From a checkpoint of a small transformer trained on Wikipedia.
Size: width 256, 4 heads of 64, MLP 320 GeGLU.
Architecture: RMSNorm before each block, rotary positions, no biases in attention or MLP, tied embeddings.
Training: a variant of Adam for these matrices, 444M tokens, 13538 steps.
MLP neurons of a small language model. Each row is named by its layer, matrix (gate and up: input weights) and neuron, and shows model dimensions 112-239. Each number is 200 + 40 x the weight over its row's rms, rounded and kept within 0 to 999. A neuron's up and down rows have the sign that makes its largest values positive.
Before each neuron's rows, "fires after" lists the tokens most often just before its 100 highest values on Wikipedia text that the model never trained on.

fires after: " R", " B", " T", " s", "T", " ro"
L3.gate262,165,206,226,216,225,133,204,242,134,237,243,240,163,193,286,238,188,236,156,173,173,247,297,208,211,188,212,180,111,220,197,199,188,223,191,197,184,187,116,145,192,173,226,181,171,175,243,238,190,161,194,229,202,204,174,216,187,194,183,246,183,161,226,121,198,240,197,197,177,180,189,134,178,209,184,201,292,129,128,174,182,190,214,259,175,187,246,238,224,213,169,163,100,271,104,182,144,99,280,195,182,188,209,157,192,238,236,253,161,237,223,179,211,232,212,215,165,254,170,205,237,203,264,195,187,201,188,239
L3.up262,229,140,173,216,158,192,219,156,241,307,258,236,239,179,206,237,230,147,208,216,176,120,239,199,211,201,240,244,211,216,193,188,204,203,162,203,216,178,101,204,137,226,254,176,190,233,201,186,224,193,168,167,195,168,300,219,247,143,173,173,195,182,206,201,183,210,144,183,181,183,192,218,249,183,261,206,216,229,264,172,185,165,212,196,131,167,201,208,187,220,179,114,124,150,136,230,200,277,219,232,185,173,209,177,222,152,205,197,248,227,210,173,196,282,233,116,216,145,116,205,244,236,230,191,92,211,168,258

fires after: "0", "2", "n", "–", "k"
L4.gate80,230,176,208,155,178,191,144,152,167,239,226,158,217,137,169,206,237,183,169,161,214,262,207,159,238,182,146,160,196,204,242,150,233,204,165,197,291,192,263,139,197,270,169,165,178,253,236,241,171,176,284,197,205,272,188,248,249,226,203,244,214,234,269,206,139,273,143,161,202,154,183,144,221,230,257,150,214,232,171,246,132,246,167,161,218,224,210,270,250,175,186,206,242,163,179,258,191,291,178,212,146,205,187,189,257,233,188,217,216,246,201,183,272,163,224,188,138,131,189,162,195,222,131,108,249,163,200,163
L4.up80,160,199,231,227,213,168,156,218,154,236,201,184,145,180,232,180,262,197,162,233,202,214,198,198,227,216,163,141,175,155,198,228,187,182,135,218,167,220,264,196,244,276,190,188,137,238,144,194,217,189,215,222,182,195,164,172,247,207,249,208,153,228,181,194,162,197,162,227,152,231,282,274,155,204,218,242,186,221,176,117,227,275,205,175,192,183,164,180,196,220,283,148,250,196,223,242,101,179,220,201,168,201,216,210,190,250,220,228,106,152,178,135,180,225,113,167,233,122,200,189,119,229,192,221,245,195,220,222

fires after: " S", "S", " m", " s", " H", " Gr"
L4.gate205,299,194,233,184,248,140,227,210,201,290,150,209,222,130,243,218,128,176,234,223,227,223,162,220,236,145,265,284,248,241,140,161,199,161,220,199,84,136,182,182,183,204,186,174,175,211,260,227,165,196,214,150,245,248,178,229,156,237,266,269,232,158,194,199,255,207,242,211,214,261,167,177,216,237,248,169,202,162,208,231,262,184,198,252,253,248,127,215,152,257,172,141,182,187,129,226,205,134,186,193,161,241,162,196,151,218,204,234,197,145,174,163,180,136,212,141,149,233,184,252,209,166,315,204,264,248,216,182
L4.up205,216,203,162,175,252,238,221,158,237,291,230,152,210,211,179,246,165,161,177,226,237,153,149,184,197,187,191,273,220,200,284,174,154,226,224,233,166,196,249,229,232,189,195,143,212,202,237,222,288,234,121,193,192,188,183,212,244,181,242,228,183,203,177,174,203,205,238,211,213,239,240,222,166,287,193,185,160,236,295,204,195,252,232,210,157,192,252,139,214,163,174,280,120,164,162,144,134,228,152,220,214,189,264,153,138,149,186,236,166,254,219,218,298,109,212,177,137,275,249,256,222,126,225,233,245,264,177,234

fires after: " l", " L", " R", " ch", " v", " to"
L3.gate233,164,210,237,220,200,144,200,202,168,220,271,189,134,188,224,113,128,182,155,189,273,183,236,179,258,203,193,234,68,182,181,265,187,260,193,182,182,248,174,209,148,179,174,235,229,170,163,128,217,267,191,210,228,185,267,195,186,230,162,150,181,173,152,219,144,222,262,199,173,133,204,225,166,170,256,188,240,257,238,243,196,176,261,204,201,264,175,165,147,199,224,226,128,234,209,178,230,154,206,236,177,225,229,147,188,240,200,282,240,236,201,171,198,230,208,216,220,280,184,211,259,201,242,231,161,199,113,168
L3.up233,248,202,194,115,152,236,238,196,249,213,232,173,217,226,217,208,223,209,235,191,155,161,181,140,188,135,237,128,184,173,180,97,209,198,189,220,247,161,231,124,260,163,159,153,176,221,241,231,206,176,154,279,143,227,120,258,212,168,218,209,195,195,231,150,197,219,147,198,173,259,218,211,220,228,166,188,181,216,212,278,120,145,248,271,209,155,182,207,239,256,184,157,172,206,239,159,183,219,184,267,222,217,173,269,208,239,134,219,145,193,122,223,173,191,145,158,243,164,200,211,217,195,207,254,151,151,227,201

fires after: " w", " m", "w", " vis", " M", " h"
L3.gate273,207,212,168,216,245,171,262,236,203,214,201,223,184,190,192,158,194,178,168,217,180,235,176,176,261,165,202,209,158,242,168,245,182,223,153,151,190,169,232,208,95,270,168,179,130,164,195,157,173,228,191,186,235,220,195,117,100,163,232,170,288,178,243,219,200,225,187,161,141,192,257,225,191,143,201,128,225,209,242,248,276,240,175,237,242,169,164,203,164,173,202,231,144,240,210,240,221,139,249,151,212,226,139,155,238,228,256,175,163,128,189,170,185,150,106,133,282,221,196,262,157,114,207,175,182,174,175,218
L3.up273,209,297,252,225,210,181,153,180,154,176,180,246,221,190,228,143,189,150,149,235,249,240,111,194,228,229,150,287,148,208,238,291,199,269,213,157,191,168,187,224,223,277,144,149,198,173,194,188,236,267,160,232,179,211,191,176,233,177,181,174,192,266,205,220,194,238,244,187,160,239,141,146,286,148,131,162,160,236,235,154,180,225,233,181,234,161,235,208,183,244,106,234,178,184,220,147,158,184,229,269,160,178,202,247,177,212,269,247,211,253,222,208,206,182,144,206,167,195,254,191,134,189,235,112,214,210,158,222

fires after: "–", " ", "0", " |", " with", "9"
L4.gate294,226,198,221,128,164,158,218,200,227,250,171,168,247,200,267,198,148,174,196,229,202,237,220,223,227,220,153,244,163,203,196,258,241,151,99,179,120,288,203,206,247,244,158,139,148,111,217,182,199,185,245,229,164,184,200,174,186,203,170,241,323,221,140,184,244,220,152,192,209,184,147,137,203,173,193,229,197,174,192,217,154,169,238,151,184,235,221,283,130,186,204,235,150,188,228,140,160,196,267,226,164,208,233,223,151,223,138,183,193,211,186,216,207,235,220,109,201,160,184,150,152,218,209,209,193,207,221,259
L4.up294,273,244,203,231,233,186,234,210,194,204,261,173,231,239,229,234,256,228,277,224,168,228,250,195,190,262,184,259,178,216,139,209,146,186,145,224,202,250,219,176,235,202,160,176,215,190,225,127,285,189,232,164,201,142,201,237,184,274,199,224,302,267,180,164,238,272,181,225,214,213,258,173,211,195,204,271,209,163,135,236,170,259,236,155,174,206,290,282,216,147,225,258,170,200,225,156,186,129,225,206,165,230,233,214,256,123,157,174,191,255,169,258,221,209,294,172,185,191,170,175,156,195,168,237,251,140,287,255

fires after: "9", "0", "1", "–", " "
L4.gate228,210,235,278,214,228,224,258,160,180,157,167,223,172,150,285,213,219,106,250,204,168,239,206,183,249,231,208,256,154,147,176,128,219,217,79,208,209,205,151,200,212,105,177,188,128,152,181,245,183,169,177,193,250,225,258,179,175,238,192,135,207,185,98,235,224,258,204,202,250,212,167,162,197,243,229,192,155,137,208,182,216,204,257,209,178,179,207,183,238,197,134,215,224,224,185,204,152,146,153,232,172,210,250,177,198,199,202,192,259,147,210,129,252,126,259,184,194,243,215,145,207,196,204,138,222,136,228,214
L4.up228,207,251,210,238,178,164,184,240,131,224,251,165,256,157,221,201,278,224,214,206,159,158,225,246,210,276,186,218,227,131,210,143,163,183,187,196,196,204,165,156,131,185,181,248,233,193,232,223,200,128,221,252,142,118,238,248,157,117,234,228,183,259,243,238,299,276,198,187,181,220,174,139,170,213,202,138,169,234,140,183,230,173,234,204,229,233,220,243,178,149,225,233,196,232,169,96,204,123,174,185,241,299,243,160,218,216,259,205,172,244,129,241,200,221,149,220,127,206,211,200,172,249,221,178,194,163,201,171

fires after: " R", " r", " ran", " v", " O"
L4.gate144,186,158,147,162,222,108,221,176,200,207,224,205,185,289,218,136,209,278,144,230,190,251,212,190,154,220,152,154,188,206,183,201,193,231,204,217,170,253,168,183,251,112,143,192,173,243,212,186,197,246,182,194,172,241,182,216,201,221,150,207,216,176,188,148,170,234,170,164,244,187,255,158,207,297,200,163,196,241,216,215,226,139,243,183,197,218,170,156,204,226,150,245,144,110,187,233,104,190,189,201,197,264,228,252,300,188,202,176,209,271,185,192,199,195,141,218,123,249,163,240,209,179,276,177,166,245,83,252
L4.up144,146,187,194,138,191,89,277,190,223,174,207,161,173,330,213,186,202,217,140,190,247,217,160,187,199,217,171,210,233,194,188,218,221,167,251,201,168,187,225,139,248,185,225,195,234,220,159,258,231,243,195,187,189,227,185,170,209,213,286,230,187,209,215,149,106,228,105,174,230,179,224,184,225,281,161,179,210,291,192,281,158,156,172,136,174,245,187,223,224,154,223,186,191,169,202,194,183,204,235,231,225,153,243,201,274,161,126,184,174,250,169,196,163,246,166,181,140,248,180,219,218,203,281,165,173,180,145,261

fires after: " R", " p", " Sc", " r", " T", "l"
L4.gate122,160,124,216,139,222,120,160,202,181,212,218,196,232,249,253,227,216,197,198,222,221,258,231,235,151,167,261,180,146,142,216,186,210,164,200,250,214,260,177,225,251,165,228,202,174,146,167,200,254,199,145,225,307,274,243,213,198,191,264,229,193,214,251,190,148,214,166,224,200,163,215,176,200,217,203,248,155,218,215,137,139,217,216,272,170,192,213,181,183,185,176,251,217,237,268,204,211,184,212,201,207,261,228,132,277,93,202,247,252,268,180,154,159,200,153,259,241,184,167,160,179,169,287,202,147,221,82,214
L4.up122,235,154,155,210,258,190,193,148,162,247,254,231,177,250,213,227,214,216,159,265,223,105,265,199,162,183,126,212,172,210,164,248,228,136,169,232,244,244,150,242,247,216,205,220,163,247,228,209,234,163,134,201,200,177,198,129,185,136,219,166,175,167,246,217,200,215,261,209,122,154,161,266,98,186,214,246,157,157,235,197,171,231,185,228,195,245,207,238,179,199,215,197,112,219,190,240,242,198,181,184,223,169,294,236,252,199,216,230,221,155,177,185,111,194,160,198,225,107,167,184,251,178,274,210,158,229,163,257

fires after: " M", " m", " P", " p", "M", " H"
L3.gate60,237,136,137,181,153,96,185,144,243,184,227,212,272,266,211,216,186,200,116,250,260,224,226,183,155,181,220,184,162,213,220,226,198,227,153,192,172,177,216,155,168,212,239,178,197,172,274,198,200,221,217,177,226,166,171,225,174,135,223,248,225,177,181,193,215,212,215,122,205,213,178,174,250,223,209,154,233,59,213,196,167,234,267,219,233,227,161,207,187,197,187,238,201,251,168,162,214,173,148,216,159,184,194,195,248,226,188,236,237,183,126,162,223,187,162,229,292,238,145,206,309,191,212,163,233,204,250,205
L3.up60,221,197,118,166,233,114,183,240,231,158,226,246,234,170,148,171,211,165,282,200,286,135,151,145,157,161,231,223,205,217,249,170,272,308,221,150,113,173,202,248,197,231,136,235,144,171,272,114,181,173,173,178,226,170,180,206,154,168,176,194,225,193,133,183,238,258,205,200,137,173,215,157,236,194,215,152,176,168,111,184,255,141,238,185,208,203,220,208,255,187,189,231,214,162,159,146,220,233,195,157,148,146,312,221,171,189,203,255,224,193,158,249,175,121,188,198,212,211,205,168,219,225,238,140,228,178,197,242

fires after: " on", "1", "4", "2", "3", "0"
L7.gate13,209,137,178,110,140,203,166,222,284,182,128,175,209,218,172,194,169,238,157,269,243,252,142,171,197,139,193,145,174,195,161,240,207,262,219,195,239,226,171,215,238,203,203,177,149,136,230,217,271,279,156,146,212,231,202,178,246,204,199,224,186,208,131,183,165,196,205,187,209,232,204,156,197,282,225,203,194,133,163,272,148,183,241,106,193,250,196,179,210,152,156,174,247,192,191,137,164,201,249,183,182,166,144,234,235,186,194,182,218,255,253,226,190,143,203,225,162,202,247,167,241,234,183,121,194,212,169,148
L7.up13,192,232,204,146,176,137,208,202,215,177,253,175,203,225,201,178,169,263,205,211,221,270,198,195,233,165,166,231,119,175,212,172,183,202,291,153,127,237,159,232,225,193,166,192,255,220,150,216,197,253,220,168,211,149,148,206,207,186,174,222,112,162,213,207,228,268,237,199,127,224,207,170,233,153,198,166,186,229,171,142,264,133,216,117,230,208,183,187,175,163,232,43,132,155,202,193,228,176,185,249,287,239,177,239,205,269,143,184,170,196,130,162,233,278,179,230,156,192,137,132,175,147,235,166,175,149,183,199

fires after: " p", " P", " m", "m", " dire", " f"
L4.gate171,186,217,211,150,213,172,252,209,196,197,202,213,201,191,247,202,246,119,160,228,202,242,218,187,184,265,245,238,116,163,225,207,182,124,164,184,118,215,277,243,223,200,121,212,210,202,217,182,243,211,229,205,189,193,160,182,286,185,233,200,255,206,168,228,242,268,86,197,166,168,224,177,262,260,167,282,243,181,241,195,195,177,216,261,146,266,98,152,172,208,254,196,184,212,203,185,235,163,207,147,114,201,292,268,172,115,186,257,156,191,145,214,191,201,212,202,210,193,194,189,248,213,258,226,210,220,200,229
L4.up171,199,219,166,240,260,210,217,225,163,181,231,221,265,96,197,192,150,147,139,132,134,189,170,150,156,95,245,170,118,165,178,207,178,213,154,195,120,186,222,234,215,216,202,235,220,184,250,221,120,231,234,145,190,246,208,135,189,220,215,169,215,225,173,211,189,210,197,173,178,210,197,155,222,238,168,248,204,172,208,201,248,169,211,205,178,144,179,167,160,212,203,164,196,213,186,180,244,202,283,154,224,164,257,181,196,162,193,231,159,188,178,137,202,170,209,137,143,212,214,218,235,215,184,195,218,216,186,185